Part of a small language model's weights: 58.6M parameters.
MLP neurons of a small language model. Each row is named by its layer, matrix (gate and up: input weights; down: output weights) and neuron, and shows model dimensions 32-287. Each number is 500 + 50 x the weight over its row's rms, rounded and kept within 0 to 999. Numbers have three digits each. A neuron's up and down rows have the sign that makes its largest values positive.
After each neuron's rows, "fires before" lists the tokens most often just after its 100 highest values on Wikipedia text that the model never trained on; "fires on" lists the tokens most often at its 100 highest values on Wikipedia text that the model never trained on. A number after a token or word is its count.

L2.gate994:419475485470557529647600492492558473476467404478546458492452532523454539539497480487556483457534449480610451409488458445482504415470538553553523491485497484489420535524485486558446569496531451489552498442559445483518527525436468506488546483521447475442453541495455443480451473470459525389481463470542441590515503482524547471509368460414403554543451460593554557543508505496548470492504544520443496473510524471536397465455509557510484331488527424416506555457454415445464556462589441503428494409495467492508459484535497513534428561465451558409537449452493478556502499502390571514590466429582490484415475451552477524470561534554495489512553561595530565579436479542525538490565539546562514485536454521444431602409408571546485541479511450443511486478495470462578478611506522
L2.up994:434546515468489441511452566491508564541487447450458550533597504471535549541553566540471389495506445469563550544537561460551521445481441505603520473496512492541572458455568500527483553464549459455514431583560498471487506509525526406554463435449507520496556609443498564498468481526610507486475511513495527506551594440522439462564560478467619408434466466486476538448546394519514383493468421426536500492454452480551422508523512533469439446567537577542417455493524502487454462562495443512468483422415497574427480551446486500372486510435493541574627506518569454559498506454437447467543578476535413433515547530514464474493517555504514496453528485470431618572541483496470484510441499428468548521489548494429539493529526526432437451441435466481542525482496591427464492483470524
L2.down994:484484479528437561486418522492476449527520511489427393520538593538514527598486459428527523559462521496519475616429567490566446519527520437534512474509551494532452475495533497435448454491497418518476492578483468427559510549444481479551511336493505409476559456583451564504537521514527483489458583517592534512481583488413465478589583456545553398377474466476555547494532437553504443527504443484502484440511482505505477535535624449435509474597403545533456531504508510433486506520492527410428449457405537457470492517407461480444471527458491559517496495532498486613503573643558547479406479536578420486392588487507453449530503556459492490499431488502485505506562574496465447565489506504482433534416568536589514506497451511503430400479484465503522495614534470452526504482412529
fires before: "3" 15, "0" 11, "4" 11, "2" 9, "1" 8, "°" 6
fires on: "202" 76, "46" 8, "goals" 4

L2.gate1454:564501585466544495450484468440493468480520479430483589481518606423477547515504500520479465413443465520551481450462416474549494452475562465533458510539487413449424547441479424540474506391371458513536480534559522456501538562447512519539545497506520531473511503555492531498459506522529543538496567578511535451503499525563470455458549510494530493496514487537472509495535476557546492385542504581502499497517553547554567583515495637429540480470481538499524494467508440343553508550510514509564504523514592563477588416463518491509549478476399470498532485402551483572594525522550532536460463469487466486561529618507446464460488582524595575525616494426365587504488468486474481534509548397467483533460478499430510464547579468487471512488486562462510512505533442549530430505560576
L2.up1454:560498504490509545440502476560499460523537459441429445465457551522516593476525515522478550533500504542457421470454435437562490509423539540524394489493468437478526475499489498454521545482473468549506422441430469481487480455538602522601518400529417439490430545479477491601456470535594461574557517471641564492511399570398509512507540431510484530570429430472471534491496541522467567505566565518530520504407422563535459467434475467471521540483490606481529505475484472483477505600456532551508395496387523518441464438483509507521524540478563458547564432481412390501549565553557484496462452463556476570508556464469517378609515427548551543471508461539562492505522497586492491576445527541486415473461425495541519532456415488417472560500436483545542414556445474543615403488467481
L2.down1454:554516481512458412514403510443566555540548529528520494583535464488470501463481468517494527610539499499534552531529511549493492567453573464585415464463368416450502438536584608410506560524512469500528526526443449480600571524515515505452492465570529494534442398577444520500512444488541422575482479465518507505504482516431447552425521446442513370401478472497422583438465532461505481477562641457421486467458485525517544510474542495505427483515448488477440510533354578470477557521536533493532485538481550523487499528435472556482572436481543515384491482454478487609525591522531569474497521444541494546566630538534518418563456477509580520450545416549484536537516399520431460578506534555481454414488513518512480485485443511470383571407501449508611437542564450484519500437486545
fires before: ", " 28, "to " 22, "the " 7, "by " 4
fires on: "However" 20, "s " 9, "however" 8, "tries " 6, "ted " 4, "attack " 4

L2.gate1225:511496562481436564484525543543485466468537513451468571515431500527556506443451569475614474441511610481543498408465470498492523411503445468400472547516491502473526437442542447432523553542516462536413477517507519548443458469557553520559445413516579545460484498489509515576511461542454487502497507407487566509455467580522487497533548513579458531517562496527480493490500573511462435449412569438574570563499431415498547475510560533507525595483463478404408448530519456465503588604566389430520437585507462533458653463481497467557501485522400477345477493438536416552432441500635463478527515533490528506486585490552430469466499510503498516570479514454437498468513533467509481524528543522441562571473462625512522497534514462498391471517537468576540389490626488510510520535560401
L2.up1225:513506535533505571495510504578504510603489463517530576559420590558564497436539609393592472478470526498542479430490504413536452438514495486477434513487514528519485466507506515452520574552491486576463482538498517516515472458470614490521514382490499552463471535470530590565467517501528516611538511459521581503557501472494460486557555573585585529487570494450517426480477490429504500507442453431509497559469447512601463461484485503494490590499438512469501485526568429572586546577542431481548503601503454493541573446394415455545556458439506468459495453503509398525402539513596491621460539534478478457426589473547464530484478579565533505572360501443415480430491555421554495568486560523489536561482554519485571501503395579484463468598541497445425522441550420492586418456508428
L2.down1225:486534456599531478527499534509542439506538478488492519553486572506398545510553438504554531514457522507491519514468577532611480455547509494476534506621411613491490462411505569477481499520527428544507455500563429425699479435485470505529451467558437512519494405382412499511498488500476515551566493568426497488518451552471497503454445473501483241504563510450496571536451494424513521462567531371512521499527495560413499584456635461517486577444472491518495483430512546523502514525527452447509477445598468498466597490507443487493525476454524501435500540555487431386503446506551495461495516424365502479482501473590406576419508492552421482561547472492518483401528520418490434596510586456426485553587528606559555555468522495476393518546530551499586491475538451440544510473561474
fires before: "the " 51
fires on: "of " 29, "within " 16, "from " 9, "to " 6, "outside " 5, "-" 5

L2.gate1850:459590510539530481551502516482476507529538521554545527453524469580538492584463419547498551538576517511534582404510483545443486472514658516489518389555510496390604575569528589470449449426531466578416417481550495506474447518444506484537471462481506481505560472518533511493481452502407467463522492489534543451541507558565531541481452570431507483451556461455463498546452492528520510550535478403486446564406530548516530550367494569539465576449546444510569440466521521587532505463439481509522578623508563474474388547536461473471472542490505481409477463495468515464474527554552523483513495482536506533535521463479499524559450394436498419522497526570557511500535375545502550501442484506542513486567485563427490463484386456432565530432413489525438564402618526422568510423529436
L2.up1850:455531496522542471534609563497487475511469599597497488465543451498587542581483462479560453480512467494427514510389561421496495510494511488545517565441466469595545458502571559477544469501552493551604485511495494597547530580500494564536406530549540522515551414492531438538500468477494476522436516453489529586494517478514568541497490581506514515556417492488553478404407442540559497422459486515385598477443438560456483499481566483443519478472547472465494569514488556498520458506473397575559502408510581510420468512508546474541436578424495567383506458482504474541524497382466464446463590526501524576382478584583452466477485452505447564466441513565473533561429517501518507508574444472499498557490562470532464457424534546516489536432556553568385544543481519508491498546565464
L2.down1850:534473514422498439562449454497595473458512528488508504553446523548497431517489492464574561518512526482498491449506514449534568479598490467607435543562480485524555560528577531534456507515456550484567512563482481440457478442455510530492478473558449535531559458521489403506422435518533473450350544586485548430559559516581463479523478493513496659561452387464485416553575482557523391539503448474468469407481477542504543479532577498441446502583488489483488526498401451514569523522490560486523492504452593537527510503453559517506537490472439461361489496576542513539533595457469493438498409468521468431535495523574387424465488481628478402525476509494551473548482520493484624487602471437544526432462496525550434573432447499476532492481465501544490438557555421473498473508607518
fires before: "the " 41, "\n" 15, "| " 7, "on " 4
fires on: "of " 40, "or " 14, "|---|---|---|---|---|---|" 5, "|---|---|---|---|---|---|---|" 4, "to " 4, "for " 4

L5.gate1033:532447432486506530437472451565507540475516571466545504535552527492479492564396502411435504513521464473448480571485513454415515508471492513430462444502432467526538410375436478479553511578480518572507517445406484577539447553468520588515454456487473433369527530476579407418506486477461481533463414444539512483517572515477499580532539612534548513481430499531434591555482480406497445462502457485437473423474512504456583504465516560476457510543521514478473569426496518446465559422535501402412484526600525445488509546509559571476515547562508434416523507440567537504452536524544559417437514352444446504488504437536534501522538378412471563555432465417563572481525493517491469531565479505526557448492490466454446531491535518489453554427490477531466443519499513551508508498474481
L5.up1033:362504530532545470512549489502467535486408563532495568496409553536525440433518498479563487574438472507528476418579563524511434527581455439481519482508493400510525554534423461572522509584560478486534413478493474550534538494621568476460442462512541471499535471567595515433609491447602470544517479539490476532551507528527568496462541534534560469424560588475517475444390526525471543506462495537503505579564521489511498445463473395505548505494462536543474491570538494470571465474462531499491406557522473423489506463456493489557402502391596531472451464526510525588525575494498525479547538456546460503484619502540486523574559545500499484538438541422502478498486455564440533558553552439553527534432508536434514371534507512480564488441423460515513418498511469517441509455509499
L5.down1033:552459493563498565449473483537537523482439463518450543577504547479406506555604495517439493459489398553505481528496454519431530431486483468533489557527490518608540499462511558488552507507430534496478514494521475505572476544468458582500533467440389556455521523514454586494450489399504518421525489538470528562463529444496474538554476580543420422562469552472441634527542496543564504508609504488493468452524498505545497458557506502548433518523440426416533460479519477552467407464477497549516566416486466474608517510541522541496632531497540451537552476501536540464452435547460506523482483456496500455411430530507470437574487527520448503474587523555497521473389465518488498496470602528465552451452614469530483435512407491463556504411527506510481421553573487568505463553478522
fires before: ", " 35, ". " 15, "." 13, "\n" 7, "), " 4, "the " 4
fires on: "3" 36, "2" 23, "ated" 6, "at " 5, "1" 5, "6" 4

L5.gate1570:505506465525445538486554507473565498576567469504556546475444484440469442459466540484536389534591468455492503541481500526466486488496521479491535463465502455502504547504520426537532638564505406593504569497457471465483521550450545473510508500452500479498467512429494508543506464473490444421423487496601546493481452499542480515537504515512522486446324472591472529496543449518544508546468611348419604549516444396476530560488500516439467525459582518423475510497522542498418478521446482502568516474478494514573442557502525471506439503441546499485507460517495454429417474434529544509558534467514524523580520479482514477432590612520487514558461525401510516510581600565533459506499505545484623469548492575561524544526525469484533595446515511412587622546468530490601505557492525
L5.up1570:474457531502548477516495422438475469557520477429475510484524531548491402476554514539506504455571408540544447589416573488461496541529506451486586471446437566542478467559510493456535435519469364556416550478555477481570537488431576461493531507422403453543469466572531522535555444609474500502504505477451590496534508491462504530501496528473452496506465483474388458439602462459505489511437554503518566461566359471458407545461476568492417498464538550587603472504553446480451524513525489454478434472564526530394470438454437447500524478476573561499511503514545532448358466445482492501488508483492567462509428472446576445463578588496497602515465515506595506488462424567468427595542500482480589417513581481496462525414587466469574541493495593427442524441468545425517477589525524
L5.down1570:545583454493473517467532536461488474493541429483498526430481512505555523425566602611395542548479573461598427568457544511572480395606527553517575519606513554552469505445485479437509453456507422531420451579444478452614470519496561499468486491553500515571469466350472462544474481477537465435553534548496496512521492400490622561509534526410506423511517449455465440463461470564558551525599484447489463434558517444532500515464598493572432519511424433467483551517474466493504502521492536486514415454504563546493479456477446471544524511524577514546568542457466510569473539409529505595492473505432522472519575403518472440410491477495482570508450500503515488500491464453487507550517586375467581469519519420421492548443482560552572479498494552464507591540515489463570574518451513
fires before: ", " 54, "ik" 4, "ga" 4
fires on: "However" 24, "der" 11, "str" 7, "however" 5, "example" 5, "contrast" 4

L2.gate2013:541539386441422531427536566502474454494511426414508402426599438546460466586510459442561537473510478526475512521423446514416446452477531567513583511538527533525516499483397451455499533493425579491573494526606504524447497565478481523470439542542561476521409502521500562371509503508503505484455421481513522468490446458573525517510466516487470509548476522563516573516517561405470436557487501464589513462542447437449410486542523484487545574510500448546430523458465549607558418465435500573537492481423513465485508485519537449574439545435539527570527452508592482499447456468470482494509432557542396473395487408485557460486590520419491466571516525518502534522458480490497528514579469502454459468459498528396572506506524494523467526466398478478493567496535471442586506441560474
L2.up2013:422469482462517614518548571428464559517483542516539482548536446463524451488400468465454495419408412508530429534514470501447480456391536566541532487459555553622436485515513560541615498571477558553583437620503451528449473546559481474514488418543508452419447556531448418508509483467463521520407587471514566528496465462526539526531335411580536454435544549564475532428405514429501536495537479415465459487551486371431489545531575535384467478518433432438457481477497542525605469518564471480521529387451477475508438517481506503575499633546457471447540429518452516503384584492542514481399493520508481425416545487553489529535510522439595476475466458514471540604557581525556475511507542472385430518543507518529402512523511545553489518499472498466459570463487459471461499504522422
L2.down2013:520479484512533525532412635498591514465515481504489526487501441447492475550453474492467492479509550527385481560537489536469485430484575543519453506512526485534471461485585594461484434494409446501556526489474516519570493399423494475500547485480538515500490279541596382512465445527470472479515581494519561472532467514499530480529509429414449214349507539549506573542562510520456497396532509445439542499470494524516513472501477547440554455533527474484491528382526491579516470519517422540552521420531418511551512498553499533568477552462512532560564536461456502510456583484445401418495409549559453463496513505515481533476504510567465507507537510516597442514501480525503459477457489451505409505627408589479499355467421543432525531525465451565523580450578535469559472558471543
fires before: ", " 43, ". " 18, "." 8, "-" 6
fires on: "year" 33, "season" 23, "). " 9, "years" 7, "later" 5

L2.gate1834:459471412500528469466395517498506525576519516569585442480482488531457568492585461561488499571492526514467490421381504628467547592433448527494511407522435491438506600482505495395513637446466476496616486545487512487452494449433507558564525505455517471554539500560413442487551530400536477438579483478587607523513496462456482511443553584445534491579466469529422439518540522460470501537409536485464530534438560520489428528476494463492431547455480560472481515478578469417546500549531511459498575542472480537545469561567468504497482502492522445474424496534496491522506521455602506558488525477554485568470463476407574534581500526502411526510568470484468510472436506463462463541479541618439483511386536531538462550409461509462472577471559427654530638484435474480595493520381509
L2.up1834:534429523470526556525463504500463457488605432405521463453513610431512542531503391464449528484531569461454581501487533499449496454505599444533583521417527456493430527450457530519508511538465416504410478527478486476407525517503438536581494505553516477454490482546499524517439554558572492509467471405530554547466536450417483613512479499511514471606535537490444449456451458458552485497547521499583459496505458494509494413456499561499529518535541480460540451505469534429451466535496471452505544499477504497463490510529512498470494578497437553573401437399543417489454469553426514475523452433440445490428484457489392522471561541496396489505477438421485548579510445430400582452415537462543560430411471529467464515498459500469557527368368504404481485548498445542456471521512510
L2.down1834:535406581490534467466469471581571492443464415453481487491537496531371531523511475468488529479459502555473610355487455460515483430508579460482523542564509599558535522465513511482544523491498419480496526448531377410485513567484517407494487547459489493485446434619514573511496646520558476501446486526442523456456527454406564581486443505487538456463527525533412466544349391547552427450644497539562448536497527562498521514462505523462561491531473517564472463561420488524520481490545484480454598463445491411423549417516425467438563522552493533506464462473364534445547572514483504493459501465559572474438485483479332518484525511462504508397551419532505560518490428497570490543474470445532512519519438493421558504501594424531421409482528533538543424499556524407522573528514505
fires before: ", " 45, "ted " 5, "iro" 4
fires on: "that " 25, "However" 24, "he" 13, "however" 11, "promp" 6